Weights of a small transformer language model: vocabulary 863.
MLP neurons of a small language model. Each row is named by its layer, matrix (gate and up: input weights; down: output weights) and neuron, and shows model dimensions 80-175. Each number is 128 + 32 x the weight over its row's rms, rounded and kept within 0 to 255. Numbers have three digits each. A neuron's up and down rows have the sign that makes its largest values positive.
After each neuron's rows, "fires on" lists the tokens most often at its 100 highest values on Wikipedia text that the model never trained on.

L8.gate98:146134173108124136178115139104185132112162148145103144144074109114121120081115086143158140171131154115127069123168087125112094127103092115103176069089189103125088156154042122127106154125121142198147092098136141078169131100120146135123143117094172116158100095154126131129140126138142131181
L8.up98:152159205123123159132147175105123104076060188068133135099111132104096103133151149129136121158099107131123134134119193123091063114187107180163083106137152097114130120184092156089128123140179165149053107131129087089174158098075139181099144208084179096115122144133142129140072138149126138166
L8.down98:114105143144180157187143114108100132105143165107112140106088171098162158153105129153109128149139176175132110108111182095066176123133088103181165150126186121090113152112100107120107149202155149168137112094188088100147136107145162093060191155159150131172134153194106152164141118140137139160
fires on: "M", "R"

L9.gate295:111138085150058084153097182083135095098114161171135131121134164047160107159103120206172120116131119133092121145101161128162099116106113127081098099114101114131108112147110072086140118113098172144137158113092074125168081130135117184125195159128114107146152132173107145111144032141195100080
L9.up295:106118159125090101078157138137214109109093069126144159154148125110160122122110155166123102088098105130101119152202206122156156145093199150121093078176114165107143126101104160137186143113133127109181131138182132124092092188195125218080131151141130139164217140113133118104146097140089130171
L9.down295:131157145126113116124161113137096203142133131065103112075124142117127190135198139164131134132140139202090054097141141139080107165073165097186140121072188126168117139068120162119136125164174056135095077125136166114120146154125097121158146116104115118122147137125137100120122184128077166175
fires on: "ag", "li", "ati", "V", "us", "oh"

L3.gate371:136120135067088141125151113105128124132171201084116155095125151160116097194105111069120122118065108105174123137124116103140108157144136077151211117197068163170124124137109167137087143161115070154134105153149109092150200137142139127098122169197122086110125099093165122091083129068146129137
L3.up371:117128079120094114136078108137157096131067127160146116088137074085157091096128172085136133097149105126117099081101144101103147104144145087134125103153184090131144125131151103137083136092160134157118126172125150110147176176077109189102091121127114182100145188159157151097101083180110088132
L3.down371:126181131083174107159141127166151154174170087082136082120128108144110164131105105202170113115120146112147130150126116092122147100090167170160122191071125152085063112210140147126153095149115165107121127101119135120115050141155166078185126160094115115117129121113107079166183154112110125117
fires on: "u", "av", "ul", "g", "ing", "ap"

L3.gate209:123189112116077135081114115089158125178241157141126153061157126118121127176142134124142127106157155185122111131123112167141093141131139127132146069109098114064151139125131110122084062107175094099096136165110120142169117142122129196148173108218123063166149109139103097113084144102181114128
L3.up209:139116085150155156198070144124161127127137108135118089154125103090084162138129082058115045134099125192138159186114155168228151165129144129162100110152110093099170150105159108160136161136131173152071147146143183164155075182148147119214163130135118137154108114157176112152101120080124166090
L3.down209:186087094149164172163180154152050147070010105132145105130146110144169111042098156105125136127112120118158135130145155146131193132167129137159114119113157088182176090099145152122135163078113079140153093098142075134084142110136126091092107160093097136110139159132171146091105118107116126135
fires on: "t", "att", "amp", "ob", "ity", "d"

L9.gate367:133110157139120095079177101096093114113135075163167094150123077157063104187085189121177151104125168113156090184214127143180147046118151123108112129088122142191169102141119069123163135135129071101108115094124111151100154116116141169149143173104147063123121126132137121157092088224125110121
L9.up367:131156080130122097129131182107123120173151143119110183124177136104125049102184145132129112108113158175126169156157168150114092177069083099124150146102160212129129109154107116106160069118122121152166102118112092178151161205137120132121118105144169168187119123115071091169106129098110099124
L9.down367:139135112142146114129166152133123184099092175072137229114095118144135122167138087100077158144128133150089134094180116151134186133166157160156111165133169070154101091128103247126119163146148107122117114099146165148147124107135083063169178134143084157084121145140130059103154111094137079104
fires on: "ed ", "ob", "iv", "rig", "ed", "."

L2.gate84:156124191142190145166184117135083152126119141103146071130099119123110089088152028118164136066116106112171163129097140122170113122135122108117068106072131131187129134159111087109064103099073092119197137122116053161103118088089113125101106176110175112135122137135176115115198182116114124136
L2.up84:198126122106174131095163141144141110106160148111131130101083098077141101169069098162101119141142142078103145095207210132107116124129151115145145105137212129139130112097141098111095118126177081159175162146229131150106140167134143121163105132160129125134144167139087130128128178158146072086
L2.down84:145093068104159209123114169133108079137106112095104150115072123146089134114153138127160154092125161145116127110141063103123141132102136170108102100092087102090147113108070153110110116109138094169093154064144129084074149162171155084110117147107144174173085188113113186089091120087119152118
fires on: "ation"

L4.gate231:138154194137124101098171155072086159142196153094139133077143154134052139114101161155144160112095121123116144091135079057121107092032135190103090139131152104114130155090079094079084093123153108096076123104094146143114125154119147070143113162123142097140150103112139149141083112111134163139
L4.up231:172164157114128128117152146191197059093104135123132140130191140120180139159160179134119174088067132167130115145101139117119116183144130108116152145112162142149149151212101117154121105082157168097174050132105106130125137119144142114139116137109112101128155183175090108098157131089154114175
L4.down231:114139106131161126183096141151173131160151065113181140038075054112109144134138145100149133078103111123131138195146101130123043137058168172081130129162124137124111113060133111101101150136159107129133110144145122151101126093151137121158142119108166160085175070158138164134136123108180138125
fires on: "d", "ail", "re"

L8.gate377:084089140101118047158127126090140142167097121134134107106111091115120111114213073144124137116069144175041118097128126103136135122148194141132123129163084160102104106162057111097144132107075168140095121100086138071142107134095162145167153181140106115110108132195092217153132115104145115074
L8.up377:106070097107127122154166099130113172128194079148138131128103121117115152142115175138142139170112097191072101150130061099162097143128139089130184109122091178114151041112135061146162170113099138121106130028112188128100095063132080145106091095151171106133146124169055163126153093105154180140
L8.down377:145105121122236156126102138070112175177142133080089067153126177077112121147180129154123138164154194123114106161213094189123135123143165089120111114110104096105105115161150097090097060166126105179089175057109124151151112088082102114197099112105150130110127078128118157143095160171159171106
fires on: "|"

L9.gate112:158141141142162162152152063070127175160149157214139151137146104142162137206118115120145136150074140128061063117108097158091068094150106161086071130108161184147108143170108084086132163122085149115119155105140119129122115089118117141113160113132165035187190146138104113152107101182159099097
L9.up112:156216076109121127132216146125095162125113095045088073101113135177202097120139105143121129086114158125053100111165174144150094067121147158088129112102150125152164085117163116172133117088165122116132142120118078120102166102117175112197061127153178106139116153115145097149158127143113090128
L9.down112:104109105181150136121081119050103171121121174136150053145155115144107179192130142068173116095084132123112083107101127123093120151133125101136105125125156139160121120140102057068164136109131103124123143148122158143188142083156151073143128094147161079226207125097124158195108146166140124166
fires on: "t", "v", "ic", "D", "C"

L2.gate116:102115141125143069105086183055171168136142152061134092104145155193125103139141173143158077114082083189103082139112096070119087087171123089133108117077146137143126088122149091154123160103128141109106142127138126075180197112155153130116114137141185102155140139134140147143102117152100141158
L2.up116:121088152151123115108124143124179137192107178085139123142144150204156087140135162158125116134129118157125116128148117138148125077137182125167089097161173092065176160090172113142142176129151151132102155100168123038164122152130138162110100067129116092167135128116233145163131113134124153156
L2.down116:106082138145117158152190082179155144151123185129175102210114100150191101090071105128124137154143107172168157126177104182105171115089175145147135095128152103102186186087120125152165108096117150151096168067185126090162108120131131168184088103094137183102073096096222146162150133160150118150
fires on: "/", "00 ", "10 ", "4 ", "3 "

L2.gate214:150155135088103091160200097094116188113111146122068126171144164160108136144117164124193182118133129185138117145062088093077086145091117094121134163116160084147118167115136074127115104166129085102138150092109165167156079136113139118113113147117154099117101155162148121090150094069123082178
L2.up214:160136117152130165144140084174115164137114090183081146216146135099104113116126150095114201115107125151092125123099150148114098156110143111103120118147133098196152146134127110126124080186143144112128175128192166168130077150121147124115167145137097117098172110116095134076123118086087141188
L2.down214:127115081204122173109049202140109091124131126118161154131136096076149101116111128128081134117118113089141132108134124198189176146112187141088123070133111140155131101135145158103134145128114164161093097153115140082138165119140096156182181112113117125126196065093112174115099154173131167111
fires on: "os", "ail", "row", "ang"

L8.gate313:124090116113113103104132098127085156108140139164130092199147132090121160117147150130118113152141138135175156103120091101145083140128108117077080125177091092148173115109102089044144141155127151142114091101117092108145145084165141104146158077139127068129131131108145156142080110141134065102
L8.up313:156166137157044128133152155131157108124120127145079135108095146166116138087145141150163115187159113145099083131191121154076118155106123129158121117159135061107148152174146089056156090087116118205087145031120085121110149127131145112172116135113143108119068125095118107177094160131123062130
L8.down313:093113082132061095167128159155097114155093101121132161126072181161079205126123173154121139160151095108095092091129099175196106082186157148116100086122113143164097126166092121103129141138119111141114125127113155155131164081179099129141188139202061108119080131160196094114125127084136136121
fires on: ".", "de"

L8.gate137:119179141155154144184102114104105113145173111175112117116130148109084081182106206099142095181082090138112110154144145100148103106081163178117155104102099147148127135110117086135103156117081140107135122174138147156194131045146129117148137131122137089107110154163077150127149083110133143075
L8.up137:088117104179169180139151139074166108131167165147080131130160108179075081136178162069107065127152183138119135157107129180124120128126163129116077154106093109102137140194121138204066099111105135103125158149145146098122140149120084085093138074097142148150116183149076125141145120125049189091
L8.down137:119091084146137155088145171170115077168150104119087138137123131142162139164148188128103117098174159178131181094109145115123089119159122115113104142117119098125161142153102130153054119139144077124102131141137150132089104213085107076128160094148134196144090166117120159086148114153123147151
fires on: "ch", "Ch"

L8.gate129:190105183108130107175103095061134121146146083111100154156151119117145161147112150103146150176099081142088129142121105131118089200109114081112092109053089222061081151132082074081113168188118204201116100136122072116182141136114095095072175130129127111150124154142118119139120157153152109139
L8.up129:080166218194150084103185136130093098112157094185094097163151112137126164100156145142118084181116088163143153087152171107118161170151156132105137124109149100089084119104097179093105139133123131142118154070099104120115123105149158092178103089144190089115178158110127164160081137145085087080
L8.down129:123122167116118154209102118088141141166104103098147167073127118106137172152181147132119157143076117157162120110096153127105144157133111117138078110118125163112120083148101131094071191163129122195145111116132089161164134142157176137136170134162115078169144167157096160130137160107134102186
fires on: "D", "R", "St"

L2.gate92:077096105073144092190095118148156079076131104146098089123136101110146115079119177164145124059159103120092100178178172092134134181122095086169110138102096138102118102133125117175168129122147150145110161107128194161126057157191078149097094130114082122119131092143116160170127187057113128028
L2.up92:081052136137142081105145130125081194080114110137160058162139133159219156138175069164128156121094105095146158104167132170152100136137145154117118150151078125114173143122198190147140087139156103159137156108139132104090131170139109166113164127119099156138138154155116172153137130141077122128
L2.down92:150166124135135211138139086102144152176163135111136152102140180160049123103079166121136140143146118163175127146086152157087100126119111146133137148090139128184132155102084110081072162123115159089102126149101108135178179098115215058190120097121115116142087110103157130068150113147103114170
fires on: " ", "m", "Y", "ver"

L4.gate71:134171145117126086146125147086167091137158174159143125105093111087155081157056128120143156132151179158091128120142115097133112169114052151129168047092151124157165131129122093144155130100140136136170117085165094158050129166088148199138116140085196091115123109181117123064117096162156121089
L4.up71:121083136093177090140151103120198114087163097117159121144133109084146099120139145075127133091169096071145068130156067118068190110166094126150102088127192148165119169144135181116120186126109153152155132085156118089102149166109145128148153105124134142100118121103101169182156120120111061145
L4.down71:083080140155108168116139076153136126138107105121089078167159147152186113172124142122132095131124100109182108109131078161152180175111152110081118105170075165165090152127124196158141136125023170115171156120147064119141136124133124131171182104158152102081075146136138136152113154128130100098
fires on: "O"

L8.gate10:149171140150110150163090144136165121109132128060183110176139184140106108203102127135126084164109145158110071103118107077178129162133113149136102148097107138103117127136105103172157200155093166108202117184104074124133149088089092158150115133174183140101098110163123151111197093098088164080
L8.up10:112104162123082127145182090099154111104177092154144098193178102138162073149121115115116091125147091184108070205147069102073132138121120162129137118114142131189103152104085156140085132172118110172122144130124070163119121146132164109151184157139180132028101162114130163141111162057056119147
L8.down10:082158113127085091088148098180102120097138133120086089118121129105171129139155122135095058114049116140146158161144076145133188130125121115139138133092097091173066121200142138158135112108101093176166116157059130107109104130066161111184113130158151141117100137100086166150136171069101100112
fires on: "O", "A", "E"

L3.gate276:131127143158100074142212105145147140082115119102140139092111152124174146158097139082151109116163140099104197074074079116138053098158119125191171145102130129139090146176151104113150075118146131139108195101132109135142148113149088135165140136013189100184118156101194091127071132132075109155
L3.up276:124098138104137199145113167115143221100035176107127162130098061189138105117118076141096166107123125147117152164118190139066166099166127106095082140117076088129158123179105124175073129099115165068133120133154126049085144153098139164123163133120078140131094178109137114148147100128102129159
L3.down276:082133114169096097128147096168124065140212104199128091100154134059107160124156174122168082156114129174152088108185094118136079133129145162081126109150144136096098142133159089104148109145118094134121128104123095151125113084181090112105128179171090110076138127143116176092121157127084142112
fires on: "i"

L9.gate157:160134130057185108170166083054138131209130186158086145125128184187055142104188160106147150108086110130107162081148140148174134113110176144169070125185103089112115155120088105098109158130126123160117090149166131103111111113132100137124106151106114143182115107083129157160106150090123138160
L9.up157:158078192101123159166146128138162094099048123079137107107138132130117094090137104107105192124111084107103097117197124127155177147130122129194073077126146077143151181097095141211122097133154148121104116176111190100117176113155103143167124150122099145128084109159190126097079103125128106135
L9.down157:077137172153140113115159154129078162178143092118100161136165195126094138157143143146112183069089125142110154128104131067069149075186126084114108153132109108125107132180137126095126096158129170079182175166122150110142142145184143104170105134133068160163143138125083135172163119121074078166
fires on: "av", "g", "all", "et"

L3.gate286:113092111122082071077113153127100122109147184180167173132134160215125110124083156114172098162121120058099112103124073051127130117073096083107109125130167151082176082151157067134088145118161150131156105072111067220119137127116105103089109140108129091136100164119127135164125104141091097156
L3.up286:125140126116118183149125177113161126137158155090143125136113139157067078067129110080109114149169116091157208151157093171152102125177141111072090117140120125188118098196111148083128195105120053162187114159164142117186182150129138144128131151143133149155113096142158181108113122202089159119
L3.down286:112155134147131137157115110131147135165112109149115129168135091109085110186132114128124097107098121105118171097137104095121090114113177100103110141079165158119101135096176164061174124172082095074154170140133103068120075208101152149117118076171104121138113141133091087121193128122149120128
fires on: "m", "5 ", "7 ", ".", "2 "

L3.gate183:103122063105136140123132126114149124101068181084130151102113137145161102144147157119123085106151167089137141124092106129126153122169074096168103142172078138143135126131074154148071076146156114108166178135106105104181242152122113136122117158109113135104133155114189095129092106100114162141
L3.up183:134121111176078174157179122128130212115088133122200172137130123142116095102162171123117071116155190113063127172137129129093152105109094079167119107142114160034152146131126107142111110156110094131132139163107164079138119129085083138068117149152074144164118158116132058108160146116133134111
L3.down183:159145137133184127107118137140147077110142138118079112137123102123198163161109084092169160157093077128140125113154114128106101126153139160060145181094134109162056102140152133103144155074109161131127106123175101156108136139165151127156117212083142113101160071120074216176119124158080139173
fires on: "h", "i"

L8.gate5:149116099085160090086170131150108145068133088122189127124089175138116208098133105166196161139154105125176149124156121123120139099084095161101153097116030098137146173097151136139076137155117104111127150134108117058100134137144134141120155170089181114111160139130100072120109079136089118090
L8.up5:089190096055078070133148135174097088128103117158071071101103093101128161104172085160155064156128149111111080086115183142107140151119111131115185127131123144120178134087105091105130138110106119096119184103112108115167124183079136112192101127149148159059099184099099097105101147096137112086
L8.down5:145119160140124097146098120130078172140159123128136147070159137172119111083106097152181086116147078097088111148146084120157178128149139093099137112130097153182093191174158099106099135079150134164140119137153176141078125154069068090153075152146093128104132108144177130132100213117097143140
fires on: "em", "n", ".", "ber", "um", "por"

L8.gate55:167193092112116075094121064085128112111109091141136119112141161154139143203104168164176139122136089127128069133166136123124110101115113145088137119160112155070128183113147088085109148062132108147155115102134115180146148135134157137141129153114137084132185147154160161156178128103113144152
L8.up55:107101076123123153120137148188102185123121123148111127128160152123119136170100150106115116099077112149117156149161150183147164114074171134157191159136081082162130095147114150094179128094138190155102204149098152195109114167121134121190143137129134093149169120133104101149079144138178167135
L8.down55:058101170118089116107181177147065071082165114062187139118137113094156094087101104082098107120117074161129183153155119148124143151150127171111137203147108102158120077086121090132125116124174145082129099173147152126195153126129083114145117147149148185093173133107122094102124127136113130166
fires on: "pro", "our", "em", "and", "Pro"

L4.gate8:170140093103130117156102128115131106135113107076131140122120103140123107104120081144104122114101144143145147113129102089162154113118108103090143149131155134129193118169109085161086121106071071193084111079138129046162163158084094148141147152099176137156119198137154154116138133161132095109
L4.up8:076133127139152108119166111133125116171196175118134115124074089061045134119081062132141097179126093125176160117169127120093175133101106116158136128119103103109137102130128056161125102128121133124123101110156156103111034101151136084139145126121137147043124163111107137115094131124114095056
L4.down8:112053076085078095123124171126117138159120150126102144144152143125144126171141167151118174086099128099091113151103096117103169113102097141138085103147126134114155098209112182123188117101182137152137131104091062162133132122125103176053156162181083121132133156143140051104097134111122147149
fires on: "ation", "6", "y", "3", "197", "7"

L4.gate28:105054096091149134141195175145106112090111099130166119127155116153078138135096167173123104141150188152069136151169110107099134191132052120139154157107103081110116090182132116120091056187133135105179184084091124122136162120114128132163126134095125143111128199153135156090134147148167100137
L4.up28:096155082146103089165164129145076135155101167159134126103073184114149160133112155145174146176152117200099138094175146171089088161105119184189158056148087135104193159132126103080146163120144125165109088104150073068144087148148169159141137133126106109112091097139129137093138100131112129124
L4.down28:139055130105088115139135157090099126102108138181107096162070100107077209132129133143134209096147129168107112093149136117193160134140131144143162082156189061175194188179117103087117098192109150154072086087114104208170134136146118159086143142104123103160122169174148149158097178116134161138
fires on: "."

L9.gate361:159116150108122094176164059097118149065122139135126108141165188151125189137139168101174182175135134126120145095110123126100114128111109089100113125086153099170074127115106158126168189130104148103083113108121097172166152101111097125079121147118134089153159107214138134097123128177144124106
L9.up361:077083156183111072099129099131149168100174136098120129189134123157075137086108119090117058106060058163137073163163121105069110084087074145069071111072163132153132091148121128090127132157118165121159074081154119122189104133100123126119141135149132144139138113119144120189071157148121087152
L9.down361:133188118137161132146118127164135147121110172118129146107155110166155182156088104090091122090114164148118133073148145079047110159126125155137061115025136174127143163032129127192109095124137166130151152113102128131087144112112208116085131143123114119128145157105103129120170148138137145118
fires on: "St", "Br", "Z", "w", "z", "K"

L9.gate28:112137091086050106152115162130178106116222147129165096072098141148140175163151116170152128117134090239091152164167102125103142140172116147150142059104122155118137092098156088083107112142113133098107132088125128190108107157172156103150138170063137146099136139143160133162078146149158066084
L9.up28:153122049106121064171134140122104129131147119152101100132176114171194103159182148126143185078129070089110175168095107174128140146109100138166133085177138207143147143044137148102117175056110107107138167183131214112106079096094137149143168105128042154101114118126088111115133124095115117095
L9.down28:119190136143124117139156135118069169143120132187121122183098117070094028123144085016138104093119140148111098122120160119087117142088138104113148125149156107097212140106154176121092085175159133131099133136116115142133187137101148117122078150124122095171126158112175122119129076109169061100
fires on: "y", "un", "w", "ur", "oun", "n"

L9.gate146:185142106126097116092153071109132108121130069162134123131189098197135161170044152137153130127213131159119102174132137150182141133036107126104137113147122167140156144136055072151165153117090138112157095124180097173095194109156125116179143141176165130111110083144163077132175137114135126097
L9.up146:116139160098197102176114114118107157129122138112133144123155159142146121147123118091085051156124144168180138156103094109061122125093146116135130153144131133124116172131150132126116149084162174155105094042150113080160177141150121124220163116101181127175177125092130095105105132146103188137
L9.down146:164115152139039105098127112154141148057156134122117133083115111141149060175149111142119072099140103129142105125100179103224183163147153125098165096150126157150091149132111066091163114096127088123140097115142101144098120156103183145122052079122118138115125098099076135075175149132146136142
fires on: "I", "pro", "é", "ob", "Pro", "ati"

L3.gate172:097120150117141096141158134093118110191175130163157126113136146134116169143090157160142086195164100137154071076128072084124158144147163160167138107091156114102109082118120140139123157179124126136083112090092091153052076160151194097155145080055158112126187094144103078128165132135134147111
L3.up172:110116162102116160124223074117181139166106115148162117214196139156159151102062187057089094120153117150136117069161118107087162103122182105104109118122167139122084165076162131114174202125095114118162102076166138150112147139127141126130169137126130091163207088174118106116115143088112106058
L3.down172:124139144157113171122165120076161108099086111099180142136130073123105031163109128101095129106091129130123155180102123125133104142085106105142122136158104138131169151130094110146113115123086182130107087160161087134119191108117147120115067105137101149089098122054149118181127170144122170093
fires on: "O"

L3.gate307:127125090127095128073152167166133136148125152066131131135178112116170144131108186155160101178071070109062102169111120117118098136130150123159144143103139141103073118203109080194095136135089120058123130088118090144112141157113099135137063159157148155114095138105102142171123152115099118175
L3.up307:116152137137137146129135179123186113150142111111109167087072121166163133071080196170137126137141116101158113163176119160068130165124107137151171082160043158144115040115138123132168177129172156175166198126172105106169128141079125113095058114122132107190115150148152143110128159165097141127
L3.down307:185134107103188140163189140131119218158152141089113103131128139170131089062059101082119176194158106146135147087098085080145169084091127077115139134125141067104160123075127097134142186137162118155099103147179099108131155133084128111124175167129135136077067115147186118110124103215126094088
fires on: "2 ", "7 ", "8 ", "6 ", "5 ", "/"

L4.gate354:133131165050155107154161104098156190091142165159232112110115179157135068096179127126126123133168104127090184143125146141062083148152107082162090090079143099101147191115178118117173157160144126170127094131147147101130122116154068132147129114120101148134163153204174173126184113136139125088
L4.up354:151123074121094085135121160113118049187157086114124069121170172088205126080180112140184096067091070099123170126098103174082110139139129160155152078159160116146129120147142187029108096112147121095083086143160140136121094143140112163204119158089114132092126156148093175135163161131159090102
L4.down354:186121070097128167144148145146207189107136166152180132167134125133096149151105184076140116126108111153112170143105105160062113125110100079170149140151106134071161178084124137161095143138127153124187122120188100166127139098072122090144105121120114086151127172163183071144169091179100120147
fires on: "Y", "y"

L9.gate323:164135119126107131198129149118158171078194099083121148098130145152156125164127174188183121133194156202162117113139064160130123121096086080127149134086164080101181098108205159111094119134133141112074143172096129095183155108181085168111121160087151112147112131084132160155111133107119106142
L9.up323:138111178182155149119143136165166125158151108112152141111098103156158160101154109084120152105110178171105092126147090154155118134161130105095174102098130158110135136141151124170100149171191131106126113115076172136105105139163096175154118107181163180115098169159060148158123163106146119161
L9.down323:130117146090139147114162135098163163115058154140131101106152139126123120096163195134131177150095128170115136110105148172116117101139123103101193114108101136117168148075206205154172153118103091117122102155106133135129135069130127146138103125104153137121124149062079157142109104126135121184
fires on: "cont", "att", "t", "l", "om"

L8.gate374:119134130098078140157210114114044150159111101155142017131168130153188171118111091129142119148127126151121102083138086102138111160165137118099173122164155081132188124082127105127113116191082145131136116115113111122051120141126130138126092154150123115095134164112127102144079139162152056087
L8.up374:149088159097147140084136152169132128113142108232109115099082128096174103080132123118168120155135074082150073110175115123159221126105092133135150144163140151145122120182133104137128088150064102147085137095139161103090099108165116148136112144142159134130146133114116166197120170102201077091
L8.down374:090155176109127161110124180175070132163136107105160172115101131115124077084082142141139143132156147078084110095124164180110150103122078138135081177189159143098135077182113147176058184079142148123134131150135155133128109169082106134109176164154122104107141108083131035155048169130169105134
fires on: "g", "tic", ".", "G", "in", "N"

L4.gate360:158106129131102155177077142088105142162112114100117178109209153168106110077119146142187110199091109179124156128108140053187098100132152136079136092098127112168083070108107106139117125111064157118132176159151137102168126115149104149105191160108155090116166121143136154159121110134178157077
L4.up360:148101110165144115152124102146131088176140098118088137164209169121136149055141136120108147140116152164133120205163142199138155107102155119108143139202088121170189129131079143103103092124189105087160113120110124091142115103184068103189179085082109104149139128163131128157129166082098172041
L4.down360:069092075140159133156203138108167129139148116148086089163106093068160122160173144165057195092110129109114166125176125162127119124109086118141166106152072109091111150124112127130134096082166054167139123090126119172061095162116175105182130102159118201139110163173119102083124122123012142090
fires on: "ch", "bu", "elec"

L4.gate106:104116115064080144134115109133137180138166160122183097119139124180091144118127108148130103149093110204095106104084118122143126169078130107144165130147105149118154107108133113127090091073132112120087090080115114129118140132096137179087131111170166148130168114152080135080154071087116150086
L4.up106:144110125108122112179187116085160137167121165135061063146095123094134096165115064121159142169123141140128129092091101140136085074167102134096176107144090129144081170072121066172079176114098131103091136134102128106133153130175164104186142105136161168134127107183105148123169156117039120137
L4.down106:125090146100119129128074083059131169174157103130118091128074122144062158140157145101129156145100167091108130093157082138151174125156157095128161120166100131122142108123073141109105055078121130194141133117122120119154139102126094103129094136121172053124059199192106105147110140108120140170
fires on: "|"

L9.gate135:197135155038101108086120139137134149095136143123109131141136106156185138119105120100180189193124110117073142151077112088151088072146147096120134090130068123213150123160145113107121187118101158104074117119103111113129147105108072104102179152168122094110164088144092030146112139133100153077
L9.up135:138153173164136142114136137114154080098113149169210149146087153139089132128099147167174131135113119110106072110090101132088138114168117120065077111182109136153160193155152163133111137101144147134097129141087147155116170118148058154097133124162141093124183181069072063174083154106130083106
L9.down135:134090144182071089173112206139094091133041117171149142170149116166070165104116128108135110110140147078154105102138144163120115171189076086140099099207181099156195104197129170080131084105111156105082156161099186119134159121099111113082121116167110142133117126124126094151114118087165107092
fires on: "de", "e", "ri", "si"

L2.gate142:136087121120081089144182105116147146132145167116149113151182130176132133123071149133121120100131062132096134099128088172132083136058161132141092108139147132142173182144155113086133144125159118095134158094186113167171084109155148146151128129135098127090112130088228140123136094110145148133
L2.up142:150112115122130092129162168100149114092118183118138139134114195129125150109145116146157069175090120084076079149134109075094125150140137062128144090090130121152117076136128098116154083148086087147124109106162123170154089073146176144184088105127142103176099153132158130113125153110104121147
L2.down142:153039103129108133140187127131159159150129178152146123145112101167111117114039132132121195139141113141064137118121116167161101122088154138140091142146180136133183183136141163118143186069152129146082125117130085144152148102127136182107182115114102144072086126097189094174110105172163132167
fires on: "3 ", "2 ", "4 ", "1 "

L3.gate50:088116136110119104114154121064176106145132135096145122102129159152129124070091068131204105188151076111046099149113106117068130168146101096178130038102141157140181098158128027081116129168142123094109150101140129155168102088114158158158103147128146130121132144098128109116127146085064047127
L3.up50:118116198057138107064101170115132147121116190093188118163097154193149112111115206102102149122154088088106137097171170134134132083119147129086162106159127132147159116155134103160157160103126087124159138092184068129127179094116137130111081137127121080089133094139143182114140076208086131167
L3.down50:159098109094121161110188156127151181152131146113124142142128130137108129113003128121121166118110166075092121112099138109116095087090175103118111148088150138089133174139197147107166189150160121162122127100148124077117182135112181155073168154099120139076122125181192071175118119166125120165
fires on: "2 ", "3 ", "7 ", "5 ", "4 ", "1 "

L2.gate105:126117146106050151154107127103154130103145144083119106115161111182122114167119144146129122101088130165110094132157097170106145128133125132145093143158082107077126170162149126129201146102123137107126110101096155077101074133119168110125171136152126148140119102118116201153163154110084147167
L2.up105:181124099127150130170127171158075144103140146094136160133083120085129127127104141148151193163142118132076098150157132111134057129141116073137126068081130144132133126151105030115139146113088123114083147142110168104067112083113142103106173124112151138157158068195090137091134165113136086126
L2.down105:097127131079105180137098117103136193174095142136137104102072089087055079136131153104126140074079109111136132140119134142136175157137117170151199130101065148077112164098101110093124102120167146081130122096136128138097140186155126096169094158114085132167118115152140146223136163101097113195
fires on: "|"

L3.gate314:169164129122125112155144138134120128148187112114088148086135128144080121157109170159151115115145104168097114145120141127124119055083155148109104116108131162092122059118186073072148095072106155081187107068128126123166156076107106125120121133170130121122154139077101090130160115124138118095
L3.up314:114126129079157086133191137125130134102125123119129081086127153161109132160141182050143122145150164132133148126066164107114116149157200146085111113142142115123116142115102104168126158112181082127133112093147134079146151071123141100138100120113124033150141131108156097047130097130082103194
L3.down314:246107168144107179109114148135123103094112161072140104139133163150133134033101100099113086143097153125151125145146175119107121144112131167077145123136120147125116146126117100058097108124131151091162140091102161099134129142084156126137113181084151105123113126159102088077138132172133126102
fires on: "res", "pres", "ro", "00"